{"n_kv_head": 5, "rope_fraction": 1.0, "train_tokens": 582800000}
MLP neurons of a small language model. Each row is named by its layer, matrix (gate and up: input weights) and neuron, and shows model dimensions 240-303. Each number is 128 + 24 x the weight over its row's rms, rounded and kept within 0 to 255. A neuron's up and down rows have the sign that makes its largest values positive.
After each neuron's rows, "fires on" lists the tokens most often at its 100 highest values on Wikipedia text that the model never trained on. A number after a token or word is its count.

L5.gate579 [133 143  96 169 103 142 186 105 117 141 118 153 102 113  85 117 130 130 128 123 150 104 134 118 113 134 153  85 117 129 111 148 147 113 132 107 141 134 178 130 127 132 144 139 123 127 145 124 109 129 113  88 121 144 114 133 134 130 146 118 130 136 128 113]
L5.up579 [127 129 142  80 129 128 117 121 143 103 117 144 144 131 152 139 126 133 100 134 141 103 133 137 111 152 114 111 104  80 116 122  63 106 163  97 140  92 161 133 118 111 151 149 112 123 121  93 176  95 124 116  97 111  88 138 136 101 111 106  83 101 152 101]
fires on: "19" 27, " New" 14, " Abd" 8, "ic" 4, " con" 4

L4.gate197 [136 106 150 132 139 111 145 134 145 104 119 158 142 129 137 117 145  91 119 129 146 146 151 102 152 130 156 133 122  94 120 146 134 124 115 151 184 139 132  86 114 114  91 147 141  80 112  73 141 113 110 169 164 132 127 130 150 112 101 132 140 121  82  95]
L4.up197 [ 89  98 131 179 110 135 102 119 120 120 137 106 135 127 127 170 164 105 111 117 148 100 119 118  95 123 124 143 137 147 156 115 115 167 142 121  97 105 103 134 118 155 118 129 124 123 150 175  76 187 112 108 150 102 142 115 121 106 136  93 130 167  99  99]
fires on: "-" 19, " with" 12, "e" 6, "duction" 5, " place" 5, " \"" 5

L5.gate675 [214 119  96 131 154 174 155 148 101 149 130 148 129  91 125  92 101  94 159 174 125 102 120 129 125 132 141 113 146 108 121 109 119 111  98  88 132 129 165 105 136 136 142 161 138 137 172 116 104 120 146 141 145 157 139 126 118 143 132  90 158 124 151 103]
L5.up675 [168 119 145 154 144  82 103 142 131 132 129 146 111 101 116 110 124 126 170 177 132 114 142 104 140 110 151 127 145 160 148 126 164 125 132 116 167 171 118 139 152 118 110 100 101 120 133 132 137 116 112 141 129 156 123 134 172 180 177 134 138 154 106 106]
fires on: "b" 33, "d" 15, "or" 7, "ing" 4

L4.gate448 [135 128 157 107 138 159 163 110 138 120 121  99 106 107 151  67 107 188 114 158 101 140 139  85 119 124 123 106 136 133 139 104 139 125 111 131 124 152 127  97 142 139  60 140 129 141  98 157  61  93 130  91 152  92 133 105 142 143 104 118 123 148 109 100]
L4.up448 [122 121 134 144 130 130 168 170 122 155 148 122 115 129 147  88 141 148 141 160 136 108 141 132 108 134  84 142 134 156 127 103 137 102 114  90 163 104 135 133 156 130 134  77 152 148 109  94 154 162 104 108 143  90 143 140 151 152 156 145  96 132 136 101]
fires on: "." 69, "th" 9, " " 7, "s" 4, "a" 4

L5.gate209 [108 165 133 135 151 151 131 151 121 153 131 138 138 135 107 140 105 134 157 127 154 162  97 139 139 110 128 132 111 107  93 161 109 122 140 174 127 136 144 111  90 158 131 118  88 124 128 147 111  87 104  88 156 137 140 117 138 148 131  97 102  92 107  91]
L5.up209 [105 153 132 107 119 168 147 110 105 160 134 128 116 121 174 139 113  96 140 115 122 151 112 181 145 158 118 151 142 147 140 146 140 167 130 108 148 157 117  82 105 122 140  99 109 157 120 114 188  96 107 158  82 147 121 117 124 140 130 115 141 147 158  99]
fires on: "s" 27, "es" 13, "I" 11, "ers" 5

L4.gate438 [166 109 125  84 140 133 147 108  99 127 130 107 107 111 129 131 113  92 109 191  95 121 124 122 155 105 100 145  94 127 151 126  79 124 120 122 129 126 150 116 145 143 103 115 183 173 137 119 136 147 153 165 145 137 123 138 150 116 107 136 153 158 122 110]
L4.up438 [ 88 142 142 151 132 126 143 127 158  98 122 104 103 144 117 126 113 139 140 124 112 143 114 131 115 123 145 107  97 112 156 130 118 113 158 109  93 114 116  91 123 160 124 135 137 108 127 115 158 155 108  81 111  89 149 112 164 173 182 128 132 155  95  76]
fires on: "born" 36, "ed" 8, " born" 5, " rugby" 5, " Episode" 4

L5.gate462 [133 144 176 148 127 119 132 136  85 123 125  52 171 106 147 118 136 120 117 111 103 169 123 142 128 119 136 105 130 167 117 116  96 143 172  90 119 164 104 140 125 133 133 133  78 126  93 134 137 122 129  75 136 143 141 122 136 144 135 120 134 155 157 109]
L5.up462 [140 156 124 135  90 143 144 126 125  93 115 107 164 133 129  83 117 178 127 110 131 109 115 140 140 165 145 140 109 159 123  86 144 141 143  98 152 151 151 147 141 152  99 100 120 111 137 125 131 172 144  95 153 114 139  99 113 116 131 113 163 147 191 140]
fires on: " and" 43, " |" 22, " " 11, "," 6, "/" 4

L4.gate551 [155  96 118 168 133 138  91 133 143 130 148 154  82 108 135 117 149 142 169 159 131 142 138 110 114 155  85 154 114 123  74  99 106 164 137  79 145 147 140  95 145 146 131 102  97 123 118 148  98 102 126  97 122 113 130 163 105 121 119 157 119  89 126 170]
L4.up551 [128 144 113 102 139 118 125 102 136 148 181 147 126 112  97 114 130 131  87  57  91 144  89 137 164 120 161 131 159 161 110 110 166 112 136 135 124 137  99 104 140  98  92 125 117 121 160 135 154 144 141 166 147 152 143 150 108 127 107 109 111 131 148 152]
fires on: " would" 19, " was" 18, "ot" 7, " is" 6

L5.gate485 [123 123 143 109 165 136  72 109 126 145 163 145 131 114 151 120 146 161 162 114 112 129 150 139 121  88 131  62 126 113 101 124 110 101 165 105 134 137 133 113 122 141 119  95 136 146 135 119 121 134  98  92  96 122 133 150 111 144  79 150 132 122 115 112]
L5.up485 [ 86  95 106 103 190 150  92 121 152 182 125 111 115  71  90 152  99 149 131 150 110 133 176 137 100 106 170 126 129 130  83 168 130 152  97 125 100 101 103 111 155 140 165 145 112 150 133 126 118 109  98 108  82 109 127 129 146 110 127 155  77 140 120 105]
fires on: "-" 34, "–" 12, "{" 6, "D" 6

L4.gate631 [122 135 132 103 143  89 126 142 103 130 116 138 171 106 112 114  90  92 156 114 112 106 143 117 178 153 110 133  95 124  87 109 115 117 156 133  59 129 163 101 116 131 143 146 104  90 131 159 136 128 125 126  97 146  91 156 125 106 126 103 168 143 118 169]
L4.up631 [172 125 109  92 118 116 119 140 122  98 174 105 102 169 175  76 124 129 118 125 102 119  90 130  93 108 168 150 121 130 135 139 132 146 133 113 110 117 116 129 156 140 132  99 160 182 139 137 143  94 127  92 130 103 128 154 135  72 102  80 105 126 102 132]
fires on: "\n\n" 29, " as" 14, ")\n\n" 10, "al" 5, " tem" 5

L5.gate436 [121 148 150 157 149 116 118 128 113 153 128 106 178 118  95 144  88 145 152 142 122 163 143 107 127 120 168 146 117 116 110 134 177 117 134 132  97 161 118 128 137 141 154 115  87 180 105  94 117  99 133 146 134 172 119 108 133 166 110 104 126 100 118 102]
L5.up436 [ 69 139 143 139 151 179 180 139  62 129 125 131 175 158 151 102 163 132 167 140 135 123 103 163 117 105  89 103 106 120 117 168 147 119 165 174 140 143 118 114 138  98 131 155  88  84 127  83 133 157 141 150 140 160  96 111 133 140 121 107  98 106 134 123]
fires on: "e" 17, "re" 13, " r" 11, " Re" 10, " reg" 9, "r" 7

L4.gate524 [125 151 128 131 118 123 143 144 186 162 146 109 150 102 105 113  96 116 110 139 117 174 134 103 158 144  94 145 114 105 126 159 161 157 153 135 130  92 120 120  80 149 134 119  99 154 152  83 147  81 120 167  71 137  95 146 145  86  96  70 151 119 127 147]
L4.up524 [119 109  88 150 152 133 123 138 142 144 136 161 122 144 118  65  91 115 133 130 171 165 129 124 129 138 122 135 110 135 175 162 109 102  83 113 140 156 131 106  93 119 157 137 139 124 151 124 155 141 143 167 127 139 129 113 172 123  87 150 127  95 159 139]
fires on: " a" 17, "ed" 8, " himself" 7, " his" 7, " an" 6, " her" 5

L5.gate593 [112  95 135 135 152 143 121 121 102 145 136 127  84 104 161 132 119 152 149  94  83 127 153 175 101 122 114 127 118 155  76 147 119 146 140 145 124 143 112 167 141 113 106  76 115 128 124 152 145 128 152  92 141 118 132 126  87 113 133  82 113 121 142 182]
L5.up593 [104  92 109 140 113 165 124 149 138 120 111 136  84 117 146 137 122 150 127 142 137 159 127 123 102 167 105 113 121 174 133 113  93 118 113 134 125 139 127 123 134 147 165 161  89 133 165 113 128 195 127 140 161 128 108 108 124 154 118 124 115  94 127 129]
fires on: " g" 25, "0" 13, "5" 10, "7" 5, "9" 4, "1" 4

L4.gate550 [ 96 173 159 108 114 146 140 146 126 122 114 133 122 115 169  73  73 150 140 128 113 116 145 135 180  83 132 133 122 161 119 100 118 127 168 120 115 119 126 102 141 134 137  91 115 145 132 115 101 126 135 127  69 130  98  93 166 119 197 134 118 102 100 122]
L4.up550 [ 72 174 145 136 107  75 114 115 130 136 134 123 100 117  95  94 156 141 119 137 152 129 129 135 127 127 169  91 126 131  88  94 121 132 147 127 152 167 104 104 119 193 102 124  77 135 129 138 114 105 127 131 126 171 126 148 171 129 203 163 120 182 109 105]
fires on: "\n\n" 29, " |" 23, " (" 14, ")\n\n" 13, " –" 7, "'\n\n" 5

L5.gate249 [102 126 109 134 108 152 170 165 104 147 159 136 138 135  86 125 157 138 145 151 145 160 127  99 152 111 137 139 103 119 150 139 114 105  97  71 130 108 110  72 100 152  87  76 134 157 119  98 124 134  96 113 116 175 147  72 111 119 105  93 165  95 114 125]
L5.up249 [137 100 135 117 167 167 112 119 133 123 119  98 115 135 169 109 140 164 117 113 139 133 129  76 158 119 142 117 112 151 143 140 126  74 152 175 128 146 148 143 152 131 147 170 117 131 137 122 118  85 108  72 167 138  86 125 132 132 139 114  99 157  93 139]
fires on: "ing" 33, "s" 11, "ings" 5, "ion" 5

L5.gate319 [145 128 145 144 123 135 139 167 140 110 140  64 121  96 128 130 118 167 150  61  98 160 154 127 137 121 163 137 101 144 109  88 127 180 167  87 121 130 144 147 138 147 123 122 139 170 136 146 161 124 141 111 131 114 112 154 115 126 163  71 132 160 127 160]
L5.up319 [178 158 116 136 159 114 163 129  95 139 172 128 129 151 119 154 132 138 115  89 102 110 119 134 137 129 157 124 164 113 109 133 141 125 151 122  81 129 128 123 113 137 128 102 126 138 129 162 135 161 137  89 136 122 146 110 145 156 139 124 108 156 145 115]
fires on: " had" 25, " and" 18, "–" 9, "now" 5, "é" 4

L5.gate85 [105 120 171 125 216 109 150 125 113 166 137 116 121 118 136  29  74 132 111 127 127 159 143 115  79 146 148 125 100 138 139 116 116 107 123  92 151 152 130  64 123 167 125  87 114 135 137 196  97 150  68 127 104 139 151 122 112 109 140 116 185 162 164 147]
L5.up85 [110 119 128 115 110 149 119 144  83 159 139 148 155 152 150 143 168 194 129 166 147 129 127  92 135 100 149 113 121 106 121 144 100 114 109 130 123 111 108 128  81 168 154 142 136 134 153 123  84 126 117 128  94 107 106 126  83  80 115 114 128 157 140 142]
fires on: "s" 36, "i" 20, "us" 18, "en" 5, "um" 4, "ap" 4

L5.gate611 [116 120 111 144 141 127 149 158 121 147 118 111 155 120 155 122 141 130 111 173 107 128 181 119 139 107 139  54 104 121 118 112 133 135 140  92 106 154 135 110 150 167 126 125 195 149 105 172 138 111 118 116 129 122 103 145 129 146 124 186 129  94 149 133]
L5.up611 [126  71 159 158 122 147 153 128  96 125 158 122 115 175 127 159 144 144  95 132 124 155 131 101 122 183 100 124 160 119  97 149 143 110 118 142  94  77 145 116 114 113 134 119 125 133 104 161 102 153 145 126 104 131 136  97 114 185 142 122  89 110 140 160]
fires on: "–" 96

L4.gate136 [148 161 123 151 111 175 157 148 116 130 138 135 121 125 175 136 137 121 110 115 149 174 135  91 130 134 137 150 135 157 113 136 100 137 121  79 132 104 173  99 145 169 124 148 114 142 123 113 104 135 120 134 123 121  85 116 101  66 149 116 155 153 121 145]
L4.up136 [109 116  82 154 139 157 106 140  86 161 132 191 117 107 127 110 129 110  70 176 110  65 121 130 168 103 142 161 144 111 131 146 129 132  95 130 119 176 183  94 134 108  73 156 140 118 127 126 151  91 133 122 154  97 141 128 156  97 121 126 103 108 164 122]
fires on: " father" 16, " in" 16, " attended" 7, "ry" 6, " al" 4, "ron" 4

L4.gate698 [131 148 151  95 178 113 147  96 115 144 143 136 122 121 116 114 107 185 153 132 147 163 159 102 129 104 153 149 152 144  99 120 142 113  80  92 153 126 145 128 127 130 115 120 129 153 152 158 126 117 133 120 137 110 101 127 139 136 103 116  85  99 111 144]
L4.up698 [ 59 105 103 172 109 117 135 106 132 125 124 111 126 149 108 172 105 133 176 131 127 158 121 121  88 124 127 135 147 135 156 120 133 157 116 141 130 120 137 166  99 173 127  71 172  84 128 110 122 123 140 136 136 149 129 176 158 145 142 118  97 150 168 100]
fires on: "," 98

L4.gate762 [126 147  96 137 131  91 125 162 111 122 144  90 145 134 141 109 144 157 128 147 139 134 148 115 133 109 145 133 132 113 115  97  87 150 105  82 127 148 141 106 114 138 115 149 109 159 136 155 117  86 162 154 155  87 121 115  99 126 142 170 132  97 113 135]
L4.up762 [103 134 103 196 176 110 114 161  66 104 123 151 123 136 132 134 144 153 137 164  97 150 142 145 162 137 121 128 113 156 136  96 106 159 110 125 158 163 145 131 101 202  78 120  79 116 127 147  92  88 128 118 118 128 141 133 151 120 169 113 151 154 136 132]
fires on: "–" 19, "," 17, " vs" 9, " released" 6, " spe" 5

L4.gate137 [135 129 161 117 158  87 127 116  93 115 158 124 147 107 139 133 112 128 127 111 119  85  82 114 156  99 122 110 117 146 141 159 128 102 143 132 146 101 131 151  75 153 142 101 175 110 132 144 135 116 133 157 143 145 105 166 123  89 133 112 130 133 132 144]
L4.up137 [127 129 141 115 121 154  99  99 143 120 104  92 184 159 130 107 112 155 124 130 115 153 110 117 115 156 132 148 148 145 111 147 180  90  98 150 158 107 109 139 135 162 106  81 155 138 127  90 119 164 100 142 128 114 104  73 157 126 130 101 146 137 136 120]
fires on: " the" 24, " an" 13, " In" 13, "The" 12, "In" 8, " The" 5

L4.gate596 [131 143 174 165 207 164 144 154 130 139 148 127 135 124 123 124 125 127 156 120  90 162 145 132 145  86 153 109 100 143 123 161 155 122  96  67 117 140 145 115  69 103 173  92 140 161 129 136 124 115 157 121 177 152 113 133 141 140 127  84 124  99 139 125]
L4.up596 [164 113  96 122 130 124 100 115 105  79 164 177  79 158 137 181 109 139 163 133 135 120 133 146 162 119 131 119 112 127 116 130  99 127 148 115 102 151  91 151 136 104 125  95 124 132 110 180 124 164 166 120  72 191 122 160  95  72 129 157  97 113 138 106]
fires on: "b" 16, "m" 15, "g" 14, "l" 14, "h" 5, "z" 5

L4.gate603 [130 103  92 112 134 156 135 133 137 118 164 167 139 117 135 110 158 151 120 139 101 156 116  94 114 127 156 117 121 125 149 131 114  35 118 125 152 142 156 162 155 160  86  92 110 138 152 116 112  72 143 146 141 130 115 119 200 127 156 128 137 123 107 104]
L4.up603 [ 95 126 105 139 135 103 109 157  87 135 156 135 154 124 124 168 102 131  92 101  86 134 132 163 139 120 120  74 108 127 130 106  97 133 153 128 145  90 154 138 130 147 153  91 118 139 141 170 151 123 149 129 127 142 131 133  78 138 124 123 137 112 124 131]
fires on: "ing" 21, "in" 16, "18" 8, "L" 6, "le" 5, "s" 4

L5.gate750 [129 145 112 101 111 137 143 172 112 157 143 106 142 119 148 107 100 131 116 154 115 153 156 129 142 135 127 128 131 102 115 103 129 122 121 162 122 119 135  96 107 195 159 144 157 128 141 110  68 173  89 128  89 157 123  91 132  88 153 128 153 141  87 123]
L5.up750 [143 120 102 141 121 135 131 108 185 101 127 136 162 107 201 132 126 134 121 144 112 105 154  90 162 133 127 119 121 114 120  93 112 145 145 127 179 165  47 134 154 150 123 110 154 124 159 125 159 145 131 170  85 160 130 145 130  81  94 146 141 139 128 151]
fires on: " -" 20, "." 15, " de" 14, " |" 11, " –" 5

L5.gate444 [151 113 136 155 130 134 112 121 106 111 153 118 170 138 153 120 124 178 131 130  91 145 138 109 144  88 104 128 116 134 121 130 131 175 132  96 149 122 131  81 155 154 128 134 156 104 114 104 105  82 133 117 135 151 109 125 149 152  86 125 164 100 101 137]
L5.up444 [102 126 109 136 103 167 122 148 152 171 114 143 167 109 160 159 126 154 109 123 106 113 111 113 136  90 127 119 126 158 149 107 123 127 126 105 101 120  95 102 124 147 131 154 152 109 150  97 135 131 145 138 110  75 118 140 140 165 188 119 140 102  95  98]
fires on: "–" 54, "-" 19, "-H" 4, ")\n" 4

L5.gate425 [123  77 187 116 143 131  84 128  99 144 129  67  93 148 204 117 109 147 142  94 128 126 139  97 139  97 135 139 153 122 123 124 146 133 160 112 141  83 127  89 107 164 137 142 170  81 127 147 111 137 134 144 133 131 155  83 147  86 116 113 119 133 125 158]
L5.up425 [151 181 126  69 134  99 153 135  62 129 112 133 144 115 131 152 157 124 153 122 137 138 117 100 111 114 186 119 149 129 152 105 128 137 126 127  92 136 139 164 106 136 140 138 125  72 119 146 129 140 125 137 166 109 147  78 163 112 159 140 163 182  89 160]
fires on: "," 20, ":" 10, "." 9, "ate" 6, " Succeeded" 4, " vs" 4

L5.gate619 [143 145 137 160  94 116 171 136 128 152 114 118 125 120 112  73 113 146 138 133 163 121 148 126 180 117 132 139 107 102  79 120 114 102 115 148  91 129 148 130  76 122 146 114 127 148 104 136 121 107 139 100 146 146 133 152 123 168 131 111 135 155 108  94]
L5.up619 [104 119 132 155 118 156 157 128 138 174 118 123 145 121 123 118 153 162 117 149 128 139 133 130 120  99 123 113 143 160 168 150 129 107 116 119 114 106 133 139 108  92 123 102 145 123  95 114 105 107 150  95 134 163 161  68 145 128 117  75  97 130 142 110]
fires on: "th" 32, " first" 11, "18" 6, "st" 4, "s" 4, "62" 4

L4.gate602 [150  71 129 139  99 123 105 124 116 120 146 123 130  81 121 133 123 161 101 168 117 122 126 131 107 114  95 144  89 133 156 122 132 106 170 129 169 110 204 139  71 148  94 120 148 113 107 126 133  88 154 116  98 143 150 139 136 109  85  97 130 154 120 147]
L4.up602 [127 136 184 122 135 163 107  99 120 103 159 110 158 137 116 144 126 162 130 149  95 140 165 161 127 108 132 163 186 126 127 111 134 128 119 153 149 157 119  92 133 135 124 148 131 120 130 117  64 143 125 155 121 105 144 117 137 136 135 151 163 120 120 128]
fires on: "–" 39, "ac" 8, "com" 5, "06" 4, " of" 4

L4.gate408 [ 97 111  85 123  84 126 175 191 128 126 155 125 105 110  90 118 109 114 142 116 131 136 140 138 145 126 111 130 137 134 101 124 112 175 120 137 133 149 127  96 141 129 126 113 106 142  91 158 152 159 121 149 130 114 116 145 113 132  92 108 139 118 107 157]
L4.up408 [137 157 134 170 114 127 139 115 200 158 115 135 140  90 111 140 127  76  98 159 158 142 122 105 176  74 117 163  98 135 110 178 114 171 123 151 109 119 140 148 117 123  89 156 114 146 119 125 111 160 160 174 116 114 134 181 133 128 115 150 145 101 149 156]
fires on: "{" 17, " \"" 17, "_{" 9, "!" 9, ")" 7, "}" 7

L4.gate171 [124 116 124 109 147 138 172 125 153  88 127 132 125 110 118 142 146 139 123 146 125 175 149  74 114 114 115 138 107 128  91 129 133 123 143 156 107 116 141  99 129 158 179 143 138 109  95 100 112 141 103 139 155 169 176 195 132  99 175 130 140 132  69 153]
L4.up171 [131 129 103 131 123 126 132 135 113 121  97 140 165 117 125 109 111 127 146 123 152 138 162 173  96 118 163 171 141 123 125 176 133  90 169 134 157  92 140 120 174 103 100 104 134 128 117 165 129 116 105 135 160 108 126 123 103 140 168 130 151 139 132 142]
fires on: "C" 26, " S" 19, " R" 13, " Cl" 9, " K" 6, " J" 5

L5.gate696 [177 138 143 135 123 116 159 104 115 140 168  78  88 116 170 155 157 115 135 161 133 162 125 105  60  82 129 127 104 117 121 131 109 117 139 122 106  88 169 138 134 127 141  98  93 143 103  85 127 142 151 129 144 146 140 117 109 155 127 163 132 112 141 105]
L5.up696 [119 134 155 141 119 148 149 119 100 135 111 123  96 134 173 113 124 101 105 144  91 112 140 147 124 122 138 167  76 125 124 142 155 124  84 162 104 145 133  93 111 122 114 140 151 169  88  94 106 117 135 103 138 132  94  78 171 143 145 154 117 132 131 105]
fires on: " and" 30, "." 27, "," 23, "}," 5

L5.gate326 [155  89 140 139 110  91 119 130  78 142 143  95 149  96 144 111 108 129 175 102 115 169 128 100 151 132 101 133 127 121 122 128 129 124 121 120 120 127 137 136 109 133 103 148 150  91 113 150 108 138 143  89 150  99 156 129  85  86 100 112  98 119 137 119]
L5.up326 [119 178 148 139 148 151 156 109 144 115 112 141 143 138 157 124 101 137 112 141 147 147 149 130 115 178 128 134 134 150 116 133 134 136 129 122 117 157 127 103  92 143 103 174 101 152 139  81  57 122 132 172 126 139 121 145 188 120 129 179  89 139 144 103]
fires on: "," 100

L4.gate617 [137 134  99 152 115 170 101 126  97 108 158 131 173 118 129 142 124 111 132 100 103 129 146 113 115 142 128 154  97 128 122 117 107 140 132 134 140 135 143 121 132 129 117  89 125 161 112 125 100 161 151 144 138 132 127 132 119 175 117 150 139 157 117 149]
L4.up617 [149 148 140  66 130 146 128 100 120  49 166 106 114 104 129 129 149 116 141 117 100 123 107 122 135 145 123 105 129 143 129 135 127 147 104 141 126 149 123 181 184  95  86  99 137 177 112 112 165 105 145 111 145 142 128 109 131  91 165 143 140 100 151 117]
fires on: " was" 21, " is" 13, "et" 12, " were" 10, " are" 7, "}," 5

L5.gate551 [104 132 111 142 130 128 178 161 129 159 125 161 134 107 104  95 121 121 131 136 100 165 155 153 124 124 149 146  97 131 119 129 132 136 105 136 160 141 127 101 139 137 111  90 124 157 112  96 127 141 110  63  62 200  95 138 138  51 102 107 148 146 126 150]
L5.up551 [119 123 119 142 186 121 181 130  77 123 125 146 143 114 123 157 108 103 138 135 136 107  99 141 161 163  71 130  93 169 152 156 122 147 165 157  96 140 172 121 163 122 127 144 135  96 210 122  79 173 108 127 143 148 111 119 116 105  90  88 144 128 125  85]
fires on: "ing" 14, "s" 13, "es" 10, "cle" 9, " her" 6, "ors" 6

L4.gate490 [113 129  98 129 171 130 100  89 177 144  90 160 127 104  84  98 142 136 177  96 141 158 153  99 111 144 164 155 112 129  93 145 104  82 165 127 128 104 173 120 129 136 131 110 139 121 145 110 117 115 133 156 111 112 105 143 146 135 125 123 118 144 114 120]
L4.up490 [113 138 123 122  74 114 167 137 106 145 103 114 165 116 104 126 130 118 145 165 109 144 143 106 156  93 123 173 110 129 136 133 116  93 147 157  69 111 114  83 120 138 163 105 149  64  97 133 145 123 152 110 145 161 130 140 196 151 172 156  79 139 147 128]
fires on: ":" 40, "'," 26, "," 16, " :" 10, ")," 4

L5.gate174 [143 116 141 145 129 117 158 107  83 118 178 148 100 102 143  69 131 154 115  83 159 117 143 160 109 113 136 132 119 138 119 126 158 162 114 107 117 153 133 137 135 176 125 123 134 113 156 144  86 119 124 128  64 125 116 109  60 127 120 140 150 122 100 121]
L5.up174 [127 160 129 127 129 154 155 105 104 157 144 118 149 116 145  96 101 156 145 161 118 134 115 145 115 111 153 127 133 120 118 125 148 112 130 129 151  86 156 115 139 105 141  90 120 155 119  96 108 131 125 116 132 133 138 129 158 117 126 107 139 164 125 129]
fires on: " the" 36, " for" 8, " The" 7, " Inter" 4

L5.gate763 [150  79 152 128 144 108 123 137 190 109 136 120 105 134 120 159 123 111 165 103 136  72 134 109 124 126 128 129 123 135 121 117 170 154  67 134 142  90 174 116 115 120 145  97  97 116 150 130 154 137 149 122 132 133 100 169  94 121 114  73 181 169 135  97]
L5.up763 [154 152  96  99 131 157 100 148 108 130 133 127 136 127 115 142  84 121 148 140 122  99 109 113 120 157 164 133 132 146 167 106 125 138 113  92 142  81 131 136 164 156 102 102 157  99 175  98 124 118 133 123  98 119 129 132 110 107  96 137 125 109 108 137]
fires on: " as" 39, "°" 23, "-" 6, " elected" 6, "\n\n" 5

L4.gate180 [170 123  88  67 139 115 141  92 120 125 124 144 153  91 150 127 106 122 144 131 129 148 151 119 118 137 116 108 109 145 121 127  74 128 146 150 109 157 102 133 166 141 112 140 105  68 131 139 100 137 138 148 163 176 118 156 122 131 150 118 130 115 142 116]
L4.up180 [125 112 132 164 103 103 101 114 134 137 156 143 169 152 129 101  97 118 157  94 145 166 160 111 113 105 121 103 160 138 109 132 134 155 126 118 122 130  89 103 153 153 136 157 116 156 108 132 155 118 132 143 141 132  76 133 116 128 116 129 131 147 136 103]
fires on: "s" 16, "m" 15, "19" 13, "b" 8, "d" 6

L4.gate253 [130 132 122 162 129 149 121 161  64 120 111 157  83  88  75 127 141 151 121 152 126 140 160 139 113 133 134 107  70 134 132 127 116  90 124 147 116 156 172 150 150 119 108 111 119 126 120 132 123 135 135  96 134 124 121 144 120 141 121  65 121 126 139 141]
L4.up253 [116 120 148 159 122 100 121 112 139  97  81 101 123 148 130 136 140 183 124 150 142  93 123 159 117 114 128 160 136 169 129 105 136 165  38 105 159 128 103 169 135 114  91 148 113 156 123 159 117 140 119 180 137 129 136 141 110 155 147 107 156 123 167 150]
fires on: "0" 45, "00" 18, "1" 15, "20" 9, "01" 4

L5.gate616 [113 105 152 168 145  71 126 140 133 125 159 115 154  84  93 140 101 104 143 103 129 168 141  90 121 103 167 103 134 161 128 128 144 148  94 148 161 127 161  91  65 177 127 162 125 124 101 157  94  97 154 122 105 115  86 166 124 151 134 131 119 154 129 193]
L5.up616 [103  76 138 140 157 134 116 123  94 123 127 109 147 156 126 145  96 139  84 111  88 178 138 143 111 104 114 110  43 129 128 156 142 134 154 129 152 128 119  87 148 128 169 115 141 129 108 101 114 108 131  90 129 165  99  98 141 151 120 107  88 148 103 126]
fires on: "–" 40, "ification" 6, "ound" 4, "ation" 4

L5.gate541 [133  96 149 149 140 148 151 113 120 112 152  91 125  92 133 145 103 157 108 178 132 117 138 127 136 102 196 171 134 129 165 147  54  79 126 152 154 165 137 139  99 202  97 147 114 106 126 117 127 104 126 155 150 137 134 102 142  85 130  67 168 139 157 122]
L5.up541 [129 132 137  79 171 104 142 110 114 119 105 123 137 131 165 116  96 174 138  88 125 126 164 120 135 107 121 162 142 123 114 129 126 109 158 142  96 130 152 121 124 147 122 126 122 118 149 102 104 140 143 111 161 126 140 121 153 167 179  59  98 168 131 157]
fires on: " and" 70, " to" 8, "," 7, " of" 5

L4.gate295 [156 158 117 126 136 132 119 143 117 193 175 128 131 140 116 133 124 132  99 157 119 153 133  98 162 121 192 123 136 122 133 130 147  99 142 154 143 142 153 137 101 164 149 177 144 112 159 147 121  87 150 117 143 163 149 112 124 136 113 117 158 129  92 127]
L4.up295 [117 143  57 145 104 122 118 112 121 148 131 146 120 124 120 118 160 137 153 124 166 141 106 111 112 112 124 110 110 128 122 135 142 103 144 122 114 171 117 103 160 119  99 123 128 148 122 120  80 133 109 135 116 119  73 132 133 134  86 118 116 131 137 135]
fires on: "-" 31, "=" 12, " of" 6, "ir" 5, " –" 4, "ters" 4

L4.gate30 [154 104 125 155 153 131 140 133 107 157 106 157 128  55 140 122 134 117 162 127 143 139 117 102 145 136  91 184  98 155  69 126 161 171 155  97 134 172 113 109 114 106 140 155 166 130 100 173 112 136  74 100 119 153  42 117 111  93 184 146 130  85 139  76]
L4.up30 [140 141 137 136 122 146 104 121 110 141 151 143 137 157 162 143 167 128 127 119 161 123 144  94 109 112  99 114 102  70  77 131  78 110 168 165 152 124 105 120 115 144 123  89 104 130  80 105 113 155 131 146 131 124 100 138 125 102  95  93 115 114 155 116]
fires on: "s" 27, "z" 16, "'" 14, "e" 6, "o" 5, "i" 5

L4.gate61 [111 138 102 117 165 175 137 151 128 135  96  97 140 138 135 119 144  78 139 114 142 113  94 129 160 109 187 121  73 100 105 125 120 165 130 114 105 129 126 119 119 139 113  83  98 122 156 141  75 118 132 120 144 131 137 164 145 128 155 147 128 130 195 136]
L4.up61 [ 71  63 143 121 162  88 153 140 111 182  76 118 130 127  89 102 123 138 137  67 137 139 122 121 161 144 183 139 160 121 118 105 162 129 114 164  75 150 120 119  93 150 118 146 117 147 137 146 142 129 123 115 126 132 143  88 143 165 122 113 141 103 152 112]
fires on: "and" 30, " as" 10, "ings" 6, ";" 6, ":" 5, "und" 5